Part of a small language model's weights.
Size: 13 layers, width 160, 5 heads of 32, MLP 640 ReLU, 5.49M parameters.
Training: 207M tokens, 6923 steps.
MLP neurons of a small language model. Each row is named by its layer, matrix (up: input weights) and neuron, and shows model dimensions 0-159. Each number is 500 + 50 x the weight over its row's rms, rounded and kept within 0 to 999. Numbers have three digits each.
Before each neuron's rows, "fires on" lists the tokens most often at its 100 highest values on Wikipedia text that the model never trained on. A number after a token or word is its count.

fires on: "os" 26, "is" 18, "ic" 7, "o" 7, "as" 4, "," 4
L4.up3:525536470649544537522460510458409460457405472526513531458533507441409420478545587562485475589443539562495508558442513486489509426430446537580464464585475445566538497395494465506516538492409561517448483480479590484540454485478454516531553470466514526489607548548531542448455460512432484471536476471517416476504424426513569557564583424471498493528478525472565505468498446630419362572490539548549609476509528472504461448466477526561450515507483568541491554556535514498504460475433524

fires on: "in" 20, "at" 9, "ir" 9, "b" 7, "ig" 6, "ad" 5
L8.up319:515511459567517444516470511465560556530503511532543461484516517465594594560539539537400475632458568453455463555485471458531428503510528409491438480537464531521569520606472531515564615445498542541483572500544483451517437501546468481552473502478515536493490485471541466558560511384504403516433481545466463550606469459477436539535512473476470458549549473532429443485397515538545461476368496615457502386443472575463564435574524500535469506561491499397443473465519517536458566446467431

fires on: " f" 100
L2.up11:511499477557519599426457536420510464616490488512441495477530462441458551492526469488445473526504510516509477628494509513488441514433470534620581567504513484418584474522502550392503478496553484521539514526497425493505485559486512529495472519550435534540519578447577484449471416544536517542479593598405493523545526499500513483523433465538536582456502418509447525393427463476498456440446540562412455550552604490588428535478436554571507474472445469437485503507398456515486528595560385

fires on: " |" 18, " first" 11, " two" 9, " these" 9, "re" 7, " had" 6
L8.up242:619551563481478456532529480511468450494396482500476437487524635551479487477511596471553529490415514568474493479456532513545530489496437489583513459527526469515572471551508547354499425477454542486544534440482537558517522552427564515576473432533483571522509549459588505483592454512503396544473479496373503578483422541518514443502399500486506460491489465579456488504500549459495418418509425564501430497493499508492519474572507546503551480522511468579426499449518420556335568533549517

fires on: " |" 39, "st" 9, ":" 8, "ast" 5, " " 4, "–" 4
L8.up391:501449497509467537482420537536430530517436474503447575479581621503506517560630525518491519416546483532488548320536580489535538505570495497408375453502566535574479488419414479484500429527548481453476471556476409464571509567527489456583534459431526505496489564504418601458516468584491521508441459511447606513518557511474453491591404570520519448490597502473488457540487482518482560464507518504487402542507468513499507518517502515484415480523437425504493475467586544491568505443497530

fires on: "in" 20, "ad" 20, "ong" 11, "an" 10, "ang" 8, "ay" 7
L4.up591:504483441542516471536577499452488547450454568574508556562529572467420569582441497516469581478514566502514482480564523452508509559530517448476495387419522440543441464514510533477458581459527540474470597534601524537594558448486469515488527465464501495466437512530533452514527423416459410462538488553595518505438462446465553414533575499443472435550514553544412486517453483525567394501389546552396450518517439485579506543598500489477546463512569413434493513515480605532487482442425517

fires on: ".\n" 25, "===\n" 10, " I" 7, " |\n" 6, " C" 5
L7.up243:495548491445522542590453508513466478560550531432451434431470454472440401471447516504505420488530445547493504588427482582522422470459429500488511555482523577506536517554614413592488504509493490538467558471554543459398559498530550579558532522570544559529561444525598455409513462498476466508500525565532429454491423621506438520542575471506497542468459467481477424522497419551529505471562506513465441475445369451657522523530479466576475458535555439453432477523468500473556482479518539

fires on: "|" 28, "=" 17, "\n\n" 15, " =\n\n" 11
L2.up280:554487544505479510470584505553512482449484414548410466470491541558499490454466503501522525482433529503505535470526558421530544495510472500478419468520616462507461468476525564519574439533615454475521509474582578487370537479539407375452554544566537506472582468535435546575447532493502569432515509523513436500498412517508507520519460518497475414616542477579599473602326457517530498521523613467523475478565477456435482503495514458494429489490373530515532475491514441452500545459524492

fires on: " |" 91, "|" 4
L4.up281:467502468465463482438566599406446474482523559556443514503538546451491559441488561560469494534495472510475492458579434445476446605535455520516464514466529514522529425483510553470553467429471484427435486458571444493578556615563634484500580521445412546372480556603548566501527491517494475410460483486515545507459504501476501435464487565534504467517498528466484459540454541545547645515507569423490565390490536547510465531542527509559419421504499394459475411476554512567538482489535469

fires on: "ia" 100
L2.up130:551565484514454504531501563486543513497502467560458570543511562516469467513532499554456487432446513478498567578514491504428591537537517443438582527439453481518436430508477478459512418513520499512525487571390604508492487512612478582569574430552579470607542438528471543480479546393471509529388478425546437464469440413468576443522548527428446560516500561477508502453493562521486472474493473468553425479567403437493461559516570515497495467444457509492410570499361569590493460489451499

fires on: ".\n\n" 67, ".\"\n\n" 10, "\"" 8, "\".\n\n" 5, "==" 4
L7.up359:559461491463549530505375521554656549504409506464555502419497493556592504572482538614526581486511500540518499501523479559433439569471553485515538536570476408513540577415458538443483484421521418497492508573392561521516468525463523469479514476447423588507528492530537362420499479490455447478471591534498474537487475565466571440543528555524468472540545496476551457458396553444462476488539533513514471525559477539467507449388442504380555562527416494472495462495476560520485468466500506

fires on: "N" 33, " n" 12, " non" 9, "n" 8, " N" 5, " North" 5
L9.up375:580471528573528479539600518494502587516557443494515527547531420504380435489498463486493452464564468487444594526494462486429490467483476476487518407492515478451521507522508537515489438474517581658509443491565434501447492516540530541402448491521531572545611569441595445502477534479452524500508506446511548550428499495452538463534526463544491459368412469433572542523491512537430568446446448522563526542454536540439564454472523493478557512436477492464606584370539531507486429479593495

fires on: " (" 92, "201" 6
L9.up311:476494456476528516513529500462538553546449508483500531509525575455549430487554494520493453524511522442430504573556464503493537537499623432522587504418561613525436499536562434499427520501481567513455547549419444479514461462449425554429434468482532502503489511529548430535516506453510509479435499535493576467492466542512643548602545506600459527450511460539521512517469562519409483454382610528427530421554501483418473577571470512450415495544455421448526466357490503537440545464514418

fires on: "." 80, ";" 8
L4.up69:474380569443476471430557464508493342551599449515493485505512467525489556486507468542474619560399558488436508521482489526475508479487531444491434535561564585541464492526544434558465495453494542538512499525546540464397548563527507576531511470566519512468509369440598465558536411519570469524514520534481503587571510531454421487481452505481532550495514465497536443444519474499608446469455415453529448587474501529505517568497523533398512501495423408493481538486507519510538559478478342

fires on: " (" 89, " |" 4
L7.up345:519570465448492532402526403489499488536548468550478408528540513457496465453453624589425451462506455476496617487507586606494549472548425498464542455546421460467504477467564484521476506523448503586496579503429521546483449527535475523542441491503501504507458474579473429527491564495531577476493426507509566416506496600527420591552561531504541551516506503516488487488520539460505440392416573564607426489514462417476513375605510529546516510415473440487483478528494497398528506514496414

fires on: " st" 47, " rev" 6, "-c" 4, " St" 4
L10.up380:571494484401468534510498465535488523452594440484450511509451424657522506595477478438453469549514590515515552550508508558588524523478443572414458465475496456525505461533621481526545539539475521470468479409496532570410568465495493510509484447514442532545523464467481571498503531468525468508529553478514489454450494565544578442581501433503499543415447509456538482428506584467524618536483508426487475463423534402464418500429531400396562607473437483604550499472490501506481541543562469

fires on: " st" 36, "5" 27, "25" 5, "15" 5, " eight" 4, "ade" 4
L4.up592:579512530451508488519495520518456510466478440502436527502522591524453496501532528490536473558505575499474538494508455500469543503475481441515545505538455511596471525439556513536534553435479470514454415508410479566575504379455479558455581519564507442476461497499541468564450475388560545498497512512452535518508492651334564453528459503478481495481560537439540515433445457573445557459461562577551475485515478522544625428583424424497615534477578404454466446408481470514466486516592495

fires on: ".\n" 36, "\n" 19, " |\n" 12, "ust" 12, "|" 9, ")\n" 8
L4.up549:428501492451521429547486591532545505508471513489517407465538474461484455519487418505441443486508572485390420536487441496523484496563480498477605585542460568480488461545579564493507566456498550530468528498613502571405554534452441546589515535464462560517420497482512434508468456450512422482481501494554520488505533495491423474508507541468535487469465478542579369592515576516554496549571593448536490433544478578534520605469535428455519484563486427505404509454454503398521535516633420

fires on: " (" 43, " " 11, " a" 10, ")" 8, " =\n\n" 5, " in" 5
L2.up51:482548501532589467566520488497529493603447473533580475446511467535473545549568559575519446589465446448476470570454572464522493471571501574471500589519502457549486475499491469508424520513577526550492526561443494508520558445479445458581493514426466494499454484506502387481481373509532424480402466545451543439524494566491480492491563503455519574522438453560459483437539440487447480452446498520444540488512558419534425505500506671566673529458510455481520544387502557431487491504508432

fires on: "l" 17, " known" 8, "t" 8, " int" 7, "it" 7, "p" 6
L9.up491:469443430526479434492421471466567472481601510491499517467596560552494445613555448535453552525499542521468483550532480500442412495542533499467508537457534529434583517482466465483519468529554574544508374417469560494492395495461525522478566551573489528552508474433555426501459444515560534551473534560359531545555576595537456456442530469453462451584471492557576449544519445485553507466461492449533453517447531498630538467522436533481514568541402398490422437482451454491455484502550452

fires on: "an" 53, "ar" 9, " Sal" 7, "ay" 6, "un" 4, "ish" 4
L4.up327:494469424484503475470515487411475592468542540517534457512450512560489545488458428400440480452523483535478568474450536574523535523502455555502496480415425496589535418495586505482492489394500520549479441520454491568527524493449515569457476514457602491476493518452550435503494458379549412473451454477482486494405459507503605476387615615541418613594425469493552508467498550547504477440457558525443442564545417497535517534535500523574576504557553538492495500414557515507543487533520584

fires on: ":" 27, ";" 25, ");" 20, ".;" 9, "):" 9, "\":" 4
L4.up315:556441561463576473464409531513681524476569462495541567546507506410527471503549518564417527481468514443461472519488510415439523505466441481498527503545460468438530437444501667482452564475626549489387474431451478421437448493491531451504483495495483510488486450520510445454513524458419500481485521461434505535510554517468592464576487539535483425424567490434409420508444482600535453539509541498443562500505499586515467583544599508527540470481589563503489463557518493556464529497517499

fires on: " re" 72, " co" 15, " Re" 6, " Position" 4
L2.up464:536555587526479452519516545501531393457504524492539564502539466563501450467491514468486593489546620459515484510444547580419545478503466437501517524511672594488468447533504443416460505477481563511523555582452542496481427449424531448537454494530528522475498526543515418527616463582469468583347457577489490522476546437456548490500490514594515513449456498469545458521501413566526489496512546535456445532536468454384440531551434518445502483511481522468527421409495531522480538488381443

fires on: " (" 20, "\n" 15, "\n\n" 13, " =\n\n" 7, "/" 6, " |\n" 4
L2.up29:545506476463503419455441453533490543458438550526478495514556492522556586554496533565538429484496485540499495481463527391482422452545526464549567487556439574416442514511542380517528549498517424476500512525513469513495616412506509500470529483507464630503490492524479509464548514509554550478459490485509473501504545525523468506520496590584515570457521476499451490516495405490488410395568464504507475451522534545448437541629513506491528574526512518449429469360417651343540516445569471

fires on: "\"" 39, " \"" 23, "\n\n" 13, " (" 5, "//" 4
L2.up285:531414490401569427438480460491536493421511493515522504478497579494529548550504547581485528470520557449582472565454564498438524522471527454483600514529526466511492530455606500471461417531396560493542514507567364547500531504492425378403498536426499592522538571631518504440468461401536503387540472514503479549618527511489446513460509480538446500508462513527490472448528469574493445560420516480495475528550536594454482473516453547512496602491528423461467478468530587478498468417538556

fires on: " on" 76, "\":" 8, "):" 7, ":" 4
L4.up183:541520544478546525444379599469458555440543444434506461554532582441567561501478521607526487422456554484506487569513569447458515536448438526555430561538437436507464471496512497534560573446609478510566557490499473467465449443400402489474519544486409497458486550466565492495469547504502545445498526457521524481403486490446523481547578537577516465550540503470609433470516510486517443415502405490502463507507507567553620440570603417430543452475482521519482427529400501491516529506566476

fires on: " |" 31, ":" 17, ";" 11, "born" 7, " US" 5, "-" 5
L9.up518:429508461456599544491447526472514514428538395629483488540521515552488475554505541505521512415428405496525452471501558531459547508538480595437419490480496482388451412403494497516501493469531535496542512451484524482453450565513510467491524560528502430529543473482467467491554524511442517398483461441491433506491584501467556556538534530553563407452474480530496539448521535498550508550392580411521519404587414584542537499577453516564496536470508497544495602513524533567570648417514473

fires on: ")" 22, "\n\n" 11, ")\n\n" 9, " football" 6, "=" 5
L2.up322:563495559455576523462486459488440509488545520496571551510452501489491485397513561524523528525426524440533515522506486418517452523514441429494484582489545477516497499504533545522449507508537449497439489625630516468467556489506471531480386450455490592505556464471524472544532449384514581454612498516484466484560450507494533472534550571429480489531546446477487507534355623556497497472491487451550439512518509526469418531468553508536428656526430573450537523468530422506365565445439523

fires on: " |" 68, ":" 10, "|" 6, " a" 4
L10.up38:551547624549482495604553550453457491522503467507531490455514507470471427496480492490429513512525395553467563517484589452564442538528495579552474465486453590407418533464519486495453568421492395492500555462527444522417494577572574465533539530521456490531551556472478518465564489451450426466512494517491506502577493499521484432495478512554500408529459567449497489536440564409640529554507511367550540443477529562528491530533514552542498584592478464481490421437487512377429482475529412

fires on: " (" 65, " " 18, " \"" 6, "ut" 5
L10.up474:589480514500461420521437631514504578533553448510546461510499457480516560600503545498538420447414485410485511486551473466525569489531534495448418535476550477563495520459477495480438526538570545519506574496532450496434524539420435572500441533505467553572459592513428456555389508497522625463498453504514523477570520452549455621444537479472592471541485503502511510463504543442433462487410515526512569483541451548484415562460428537433480458564472451443577476426473540411594523563541437

fires on: "," 20, " footballer" 12, "ologist" 11, " who" 6, " professional" 6, "." 4
L7.up105:538542523408528541464484581534471530422411574561574425579529533439517529531415486584426465513469501489587467535556570541463422423474517542483563534511490550531521502418541568467472501494421466448484450616571450486454490473422446508565501503477446570552465574438490567445569530459464480429536491453463490539545438451510411442574474480554552514467393429520465409503561538494447491502602530503479504534576568486475593458435515464433447532548528483547528483424544587486515508460513444

fires on: " of" 19, "ed" 12, " |\n" 10, " |" 10, " a" 6, " t" 6
L9.up367:560593545473541574507491563505519524446419469483461569521528565544587501481522521601395480473477479559583487490582441488521539406525533550475421489503432613488586544525475499502523460482521534506481515484550420488410495549536471497501522497466512487485430523520466493455481548483519449495468596526441530512494462421524549456486433421419492450479575534521479453478515506571547412457630515505499500477497503528563439496587542524541440538601401422486497435343522446536428423561570454

fires on: " |" 46, ";" 12, ":" 8, "|" 6, " Gold" 5, " W" 4
L7.up5:444434424476514487534439492440560555504450445649489546551444545477460538510509458578554449508505476423510560560564479592571486506459488516476412452528470433591592499363434414475555504446445496447438472439564540474486505556511472521500468437466480480469491510577429507619573469505515485444471458491511604575517491557501484539399503498570515474613568491490516467537475515507472562569497564479538473487548568515483436522478572399508433517520476431490512562527413474511499609531481505

fires on: " |" 78, " a" 13
L4.up188:448526454434462417477562539426513510556465509516548492575416537472510522454506473593376505461558450490461513552578550536538542536394517538522520498532518532460470515494414441500585510516484520503525565551495446492540450601447601500527488484557472556491512506552524510447509434505488461458464506502592524441528475485357555464530553581506433581484456597454400533494466574561517540509415460371535545439536518544472446535490452505484435562588477538460468437508457553409520502493594418

fires on: " for" 20, " n" 16, "N" 12, " about" 11, " between" 9, " that" 7
L8.up321:606491522542516471484512493496450634509539479513525495513448616509471488530457573500512566478437516419486446548473478437467500538500566649446470519530581444452573498437484471513494461488565562553538480490553506573501558514524454508460479426516532459504473551401523458472395499463600516489468465458539517520380494519490463480475529531568502486478520421555490543486502442526502561392431520496455580412484507517463457473456592502626565558504391509472573411492450489428385515473567515

fires on: " re" 29, " was" 20, " became" 14, " becoming" 5, " being" 5, " be" 5
L2.up440:562574482490542448458497538362458448492551527658573540524581502503554400414527517586493470507468478489491484522391522589515456451406540490486514468483536548580480433475506489404475539486511556468507538549518488515461467531476461546594513521537470529524561513464473382395601489410430505557512473481398436505561446458524512439476511557494508533508603570469539489483514458445461426564509551564446439497505498451514435536519541486531491490558417548501557495545507453471579438574468544

fires on: " st" 38, " sh" 13, " be" 4, " St" 4
L10.up330:528470471450401449496514494443452547498606473513508498462465617504477492567424488600493529484450452513520477647525520545443516510592490491450494443445508449464558611438567560473513481482467555386484488501523534563468582457578514478423474497477534572586568525520475489500545411474509503466439433490431439488506478558557427416557561460511494470461507562467577537480412539489528548523546552472529486416499569516540356527448521558509588467511548476554493433545445410479520448509457473

fires on: " b" 40, "ent" 18, " car" 6, "ol" 5, " co" 4
L7.up515:491481498415534504565587426495498583521492493500448546518574432477453448500473641593528467551467514511526503518484453498576472536444483498450519503470479509467529411460523566499465466485546480556485557552537497478447518607494527524450489527521562568438448540451448570425467335487412507443404562499475496483549509527513515441472462424469495565518474402604579454499534476551503445482548525467586543418496480536534449502514451539504507486593503621359596510530465551456531504533450450

fires on: " and" 44, "," 12, "ic" 12, " or" 4
L8.up496:568487461572476566524571492416505592486523458464507543492496496436439471479518509531493437575533572499445447515545506470531392577619532523549570428535484435461510536458432562606401537477518518491563408546482567480547373548543584492499569538517564454492508460552509508488471469460427484430506494467481481452480523619469513538488560467470482583466445504565521501485554442501581366501447554546500501516552522586451510465571493499521503500450418568453470449532448434396448444481477437

fires on: "born" 20, ")" 19, ":" 10, " –" 6, "ing" 4, ")\n\n" 4
L7.up457:611484467468495582454478481481524624610494529539524534499449467543429496529434581558456556519516528513462473463611555386426427495497499553549550423537505374411523534455515518503454518524608521472471465520548531440494507466547472460497433486476500570545506454528436403481546462502459535482543530434535468456553461597531456434484416491399445474507550562571425469531465543603628497464478465551567479482522555503492501526549480524495530423519482458477502538443519464457550530530500380

fires on: " Sc" 21, " sc" 18, " ESPN" 9, " inc" 9, "esc" 7, " exc" 5
L2.up4:507454500464377484506512537495498417518579481500513504453436455554554410422574451507466470536525424481503531584592447617607528512556485503423517486521428464466517507521547555511511444510567423447433436490512476527428498455584476475546482528488576557426445487521450608493493491488626473486542475508510496414480507461486520571382414475437440538462459428624478496531496458528531517441513475464530513524576474545529474580619522532490516525496491558605516514462437516445530553583459536

fires on: "\n\n" 46, " and" 33, ")\n\n" 6, "\n" 6, ";\n\n" 4
L2.up274:541423531568464508416463506562475492442563496548487488478518438451423540565465477574513460439435566471505495413536530450523448530591498573502484491481432539522414463483494485514466466446482497496576479504492523431496594466614433510482524464471551599498457477445506607475473462482582535541538560528607468515448427527529419496540494625464484476453421549512427531544577424551546446444520572529509519438473460527426385528444463474505549549557525569507454551478539605409510570500549440

fires on: " Co" 22, " post" 11, " government" 10, " Chief" 8, " head" 6, " Committee" 6
L2.up459:514576552526577572542479480502423496498636485497518543580526489515445502584541582606516481496540500502489542504441558512484551432563493468548524514516512443492442576452451614510524613492545500508550499526394594456530536487398482444479510442511451505558514504549468399490548462483394431512431465451478537504565519576519489464490455485464483576493422461461553446514469413492485443404496508513509506441503564508398473513444533463414543476523543505417632474466436508557484537450394479

fires on: " Tr" 14, " home" 14, " called" 13, " Re" 10, " named" 6, " was" 6
L2.up211:520539597580493477531543600548523500504550471384515480531533349475465451471493527582559605448437558475470531494500512431501549436451476431540550555468558477547470550509501483521534507583572566543449478490477460504470496504442442539502540440522526531475489554607544511453638440489468502420433597478460549406506584478514518370546436485507481499436488533533397519479456456443537447537558449500563505526491411514562486509496481514430496491530459535600484400510546466437463492548490544

fires on: " b" 82, "-B" 12
L2.up446:590524501441541488534546529648448505506456486555530531447541520473444478569576545557529393526482489575431441518449468478491462546402523522617422494458560509455485524521494505517485469478463461438465483495361538481477511492529525526449516454449519479384516552545520509472431556573557490538425539518504357383495537468470544497458574479462429610481549470485528480425513462472484476420524528476601513490515493537576567511467481631477509463466463564460556513514474572537500529482419429

fires on: " sh" 22, " k" 12, " h" 10, " sk" 8
L7.up632:520459456479548513507466480453567480454520428560488509520518469526514524518604473615513450531486537501560455557458476451472493577438510490502531375508493490534395549483406549534496584577480478471450437523601491545550602576513429571478495478607543557547493514521548512520519502569566484491464482549482543548559506502528510444452444468502515501471440624533530471505481436584462440515424520469531437427445472429500582444459555470378559484546495472572452537492476509509402347488500416

fires on: "." 71, ";" 22, ")." 4
L4.up264:635452597422404480518537410531484488515566483584583503542514528501504524473435487522466446557493433568472506477520520432430494416469548513472449532591475493448543502517535544533523499488439637564441498565551513426494473529522515569509528437582511523472498487460523488508533445444523513518412495546426558501487483596478484516575438453660501617443500447437460479491368553500490513514500461488504429466536517573543500428528462482399449515441534462450492537530526564532524467487424426

fires on: " Re" 26, " Co" 23, " re" 21, " was" 15, " Position" 5
L2.up122:551513559527500489384477502556434495358536582402478454558534398544498504407476524510541571427538537484479529553526480537495509425450565410520559509494537540537406468510581476495576567504509562546522494515486530442535466458495508489590480455515522544440458544551517479473647485524488424416437405503404507495538477519495597462553440592511490530452539489502450467533435396503492451449520512489507533529506505489432428533515537518489537412423457619508534512448489526428514543501565588

fires on: " Sc" 21, " sc" 18, " Slov" 14, "ades" 9, " those" 8, " Sl" 7
L2.up102:539501491522389487460582403423450470392489444581443477440462583585544525417592591509463550513452497502492510562504521547510442468590530587492506541453499525566507514466523452522531472496521488505470478442598440566502519489513552510418420462593494497463533438454472465535549500442559485515494467476495515464504463580482426515384513568482446406398594483465558602483506494518553503551506497462554527464502422567446512570626475507483527517491540493490515522456431542436451533592411467

fires on: "." 13, " of" 12, " place" 10, ")" 10, " –" 6
L8.up83:447458511440483575491480488487438581530476519625460482517535454484571559540465540550470514503487494457509506466540460568468521524562479623503489446546528474462458479501548493456508499462502527496421432461647489409437456527491468562504468530444468549527457420454527504542442419540365553561478508538461520486401528575421423513485452609494547455513530544473465401566489502531552501488586549438548556513408561509518469586587473519593455457399552529579510611503525470464473498494482475

fires on: " f" 15, "y" 13, "f" 8, "r" 6, "is" 5, "ly" 5
L8.up249:559465433549495561442465443490584474493431521505406472454504545552477538430463530488399477575505576576462463580534442499438466489520539513587461444548489440493611503562489394512483528380493527524459440442561471571468566611542445531494519529542458542564567507499509491559487434510592547460486495485523509553595494399473445519491546429506497510462522464609560466504496480493558400464472537465508504576549588474512512452530470494560428470549563472532394528506587447464454478498453410

fires on: " (" 49, " " 42, "born" 8
L4.up556:535501441503496492435577449470514558422497384474520478518554532481462515484516511434550467524415475537448528543475558526469553620401569525431587559531467474380586463490571417475429424581477513563585485509459486597522438476495489537515531529520436537570541508534521404543542486550462565436497452537513500452525517487529561437560576539490455546512530493550487467506516495513434488458345621547537434471611448497451538490533422509535465465532418433484479507465488508526566495417493508

fires on: "." 44, "," 25, ";" 17, ";\n" 6
L4.up335:527526528469403457508458490526480481472470518524556406539534528473409521473473430576453409528480533536538423540455544449444448384483546486541467561600525546527484580505536571510525565490525564510479552515512554561433482505517443526541546376560499482521511471559561536533492446488460509550481620515427548580533461452480429563458516486564555517451366428523516472491480633482458485548515568527481398440467415506554472584589470461440481475501449446475510548499490576515454515457524393

fires on: " |" 51, ";" 14, " %" 7, " |\n" 7
L7.up80:490604457430465478449489555432457501541575460562570565527480634473469522502499477513456581497518474576429508510576523478539485489503493472423460532457489498554514471450499533463450474413473482518503523524536571551529493579541509428497475438448521480432524473526522518369502531510516441494455579563474585519496444521513566503523417652569508353438458487401487495555536546517480446530454405516618499465554507511551361462489481520530483460587560500432475493551492553500559578465507477

fires on: "." 34, " |" 16, " st" 15, "iss" 7, "ew" 5, ";" 4
L7.up120:591373550444501511519563546489517412512567446492589524539603526504496487521463458572454474555469520523450539505535449513502479438583491489522464476712541562542538465420512497508532547382458515456508454513559576435552477498525500563446517514521479540507521473452502418509461391455539466509477604528487516511457553532585529507461474497425481556475455377495491464496516506541561497489493405516548472539462489512414490511565499464452538532624495479473480508425489550541445471485465364

fires on: ":" 52, "):" 13, " +" 9, ";" 5
L2.up458:479448470498569548550502563470591553527450477404584483492502491488541439523477484570517487349447511516525463546450532504492478451443479537465614475495380525435582396481503504591529547451605473523472478502416549530432444500454523383506538507518555523491509493464458484486577482496530515471441583483386492555403531526478474518547588625509510480487452510465481479490468521532545446485534514510492390534546562567551488566538506570416491516450519521450423483501604605460501544498482444

fires on: "|" 31, "is" 13, "ür" 7, " the" 7, "ri" 5, "ue" 5
L8.up262:447491530529491465522474555470480587451466532591424473472512459491504500449501448424526450569431483499424499560488455554460521497481439590458567469460450451576480510548576516475482530518434481601456455480460489449512471458541470499552563508498545416372513525534573515599476478454409472445568479479634539547553498495542487560594514518474519493477607500480544450466432553538566525538447650512568501417464558570510516515567478550418507459498503551446449522430427557446407529538450534

fires on: " f" 59, " N" 11, "it" 4
L9.up65:527506528516483568471454498463501445519522467482531595410531462446552511502526552485463455536533498550590492566549473552463422507486539432562506485442532469424679443485480512443422465467540493540483447423577502551509525655536474530461550499556562514530549484475616466404491466490466546619491521456465477516536602482521502481544499437452466533490543523565436465484463481549462429497445544454413530453495504466404496568494457618525503557482459364508458481507570538454417451486506514

fires on: " |" 35, "-" 19, " first" 14, "\n" 4
L8.up149:548535532534474430497556535533487535432454563552503461511494431502487533439451533362572522513473505478445649536547435509512417532537372485511468446480537541540550369513434490430526469523449558501449504489533508623488501532505480424606524490509473543470456539500422476524482489538501436568448492582491534483525515511490397536413504545542547428466477527645466473529446516414449549473543525560470449506521539515463483492526486451646405563535487507501475468506539462539451553439527427

fires on: "," 79, " |" 13, " –" 7
L4.up362:453408506472503502543424513460609477493485494482466608537617557450482522485555558496405563522533534575522456504504453476570499471579486490518516447514600473485453491459428508530494502430408520452444554455431512493430479592488500508532507515517462461533454524572549532479613518515514458461598505451492594536475536564467472409472468617544474495478443518487510552526474479550321534489559482462517515515454516523418415484513428561547492478519502496433523412501559474614461474482513376

fires on: " " 30, " \"" 24, " well" 18, " (" 10
L9.up204:533511547436465469561374539556520565503516468485558443558490566547444487558485516454554491474488510495419414524533514560406509499531613484497547502544441543465645461440598443439463495532479623518450519463534521535491486549604507505523462525524507503612566560469526470487419552511496518492495380492460529446483560431542486416579440521463545568471506535526460509446527437508467496496502532558474447540561475525490519499395475494516523499481416433485458531350567488447465565493511391

fires on: " l" 46, " d" 20, " h" 11, " g" 11, " sh" 5
L9.up501:602499425525440478580506496499457524472589463472420560556485479519431573586561440623604526480376649565482503541480507529460563481562563495446515415505531454493468520434590525444440545514525441507530531482470520497506555467454555553472545466484521513443481438472484468486444505551590436476431415504478548515509513467511472501428506468516499462549387523536516594476434530627509463532480488468579470454455471438573455540453489448501447587537471558497461458475469476572517540491573438

fires on: " |" 22, " of" 19, "|" 9, " /" 4
L8.up438:581550407508466526545463564393529532470502435487578456489466455516509537479527481514441492539560501503515517498590388580510502475484411512457523509474491574502536507515530450489486481578469465516504415531513523459444507437478512518434468475532601441464492479550462501459552433381556539530452537564540532531482451513460501527459399596470488448460505606484528501498420470494506545489499542495674539566487512464471463461493514427524421538471603426511393542583502536556409630571451528

fires on: ":" 25, " of" 10, "201" 10, " and" 8, " →" 6, " |" 6
L10.up204:406462420491513509412520592457502584458532452614514452520577554475389441534483512464529440494462510443471538644543513455433546506426453476535465499453500459530595521456476442467454538484463476497478540535493470533485536475522593530479418544508523468594539500482375505569553471501527552389570540481524480488522510463507525475599493555524505530546610456569491528454451588482508419551441535489428491535590631478567500555545486468448463482482457458503483500451600541465472571475507462

fires on: " received" 14, "|---|---|---|---|\n" 13, " won" 13, " earned" 9, "|---|---|---|---|---|---|\n" 9, "|---|---|---|---|---|\n" 8
L2.up623:384427414436499567409501450552612493491465543578470546484490516572549472483498483415494558479544553465479558510508549382447493563512518429505477472441582417574510504459524452431559552539502528550480453490558595555429506427476519596474626494448512482409514468487473422515531530526512467500419495526501446440523484477526414520496575554490438483525472495444525491468509471577547435557440434460499444497557470561530593477448595517506514623479554518466465404541481517513460575539520501

fires on: " and" 31, "," 18, "'s" 14, " (" 10, "'" 9, "===" 7
L9.up6:588511413552524546436586494352543535452473508560468522459448459556471562493470531470473435525529538488384491653493554484424479564491521519426627498509557490444462508433519527478479557522479514431499513472510548564516491419542535533503475513537510476504435476442512470486457474442473564494526467518484477505489545524513506365572546560502559609467476443572465463543509472554493517591378530437493453516466468537465586439530452595534436552539500438516488534480505553484540557381419516

fires on: " N" 87, " And" 10
L2.up425:528525500557422449432443534464543462561448509493534581474554547483583519461541442543539431395541521562520584523530451557482400508470546480539477426428468458463467486505537548506397504471457455508433440464574542477486491568587516544427488444519407607556532531571527441514558454419468488439429551501501406539528600521488553495460541546521483522541473554512443477578485488536489503580510546491497429476506519604442443517561457471596496467476558351518498404528496477466561514497586465

fires on: "ig" 13, "or" 10, "ia" 10, "it" 9, "en" 9
L7.up352:542505538503483528531478591603557540499499556483507534502510489489453491511392471450547502447569526447587479475593526438469495488494546503398616452462487455553522551501540461438510446439475512437454476475503453423490472607556471501568515499461518531522512419496483558476466507510430546582400503436555489599484525498458500458598491487522429538513467586481500570471456620500575444496476562511610454429517461544560495438618393462474493465431439449455546526493479495519511408602575495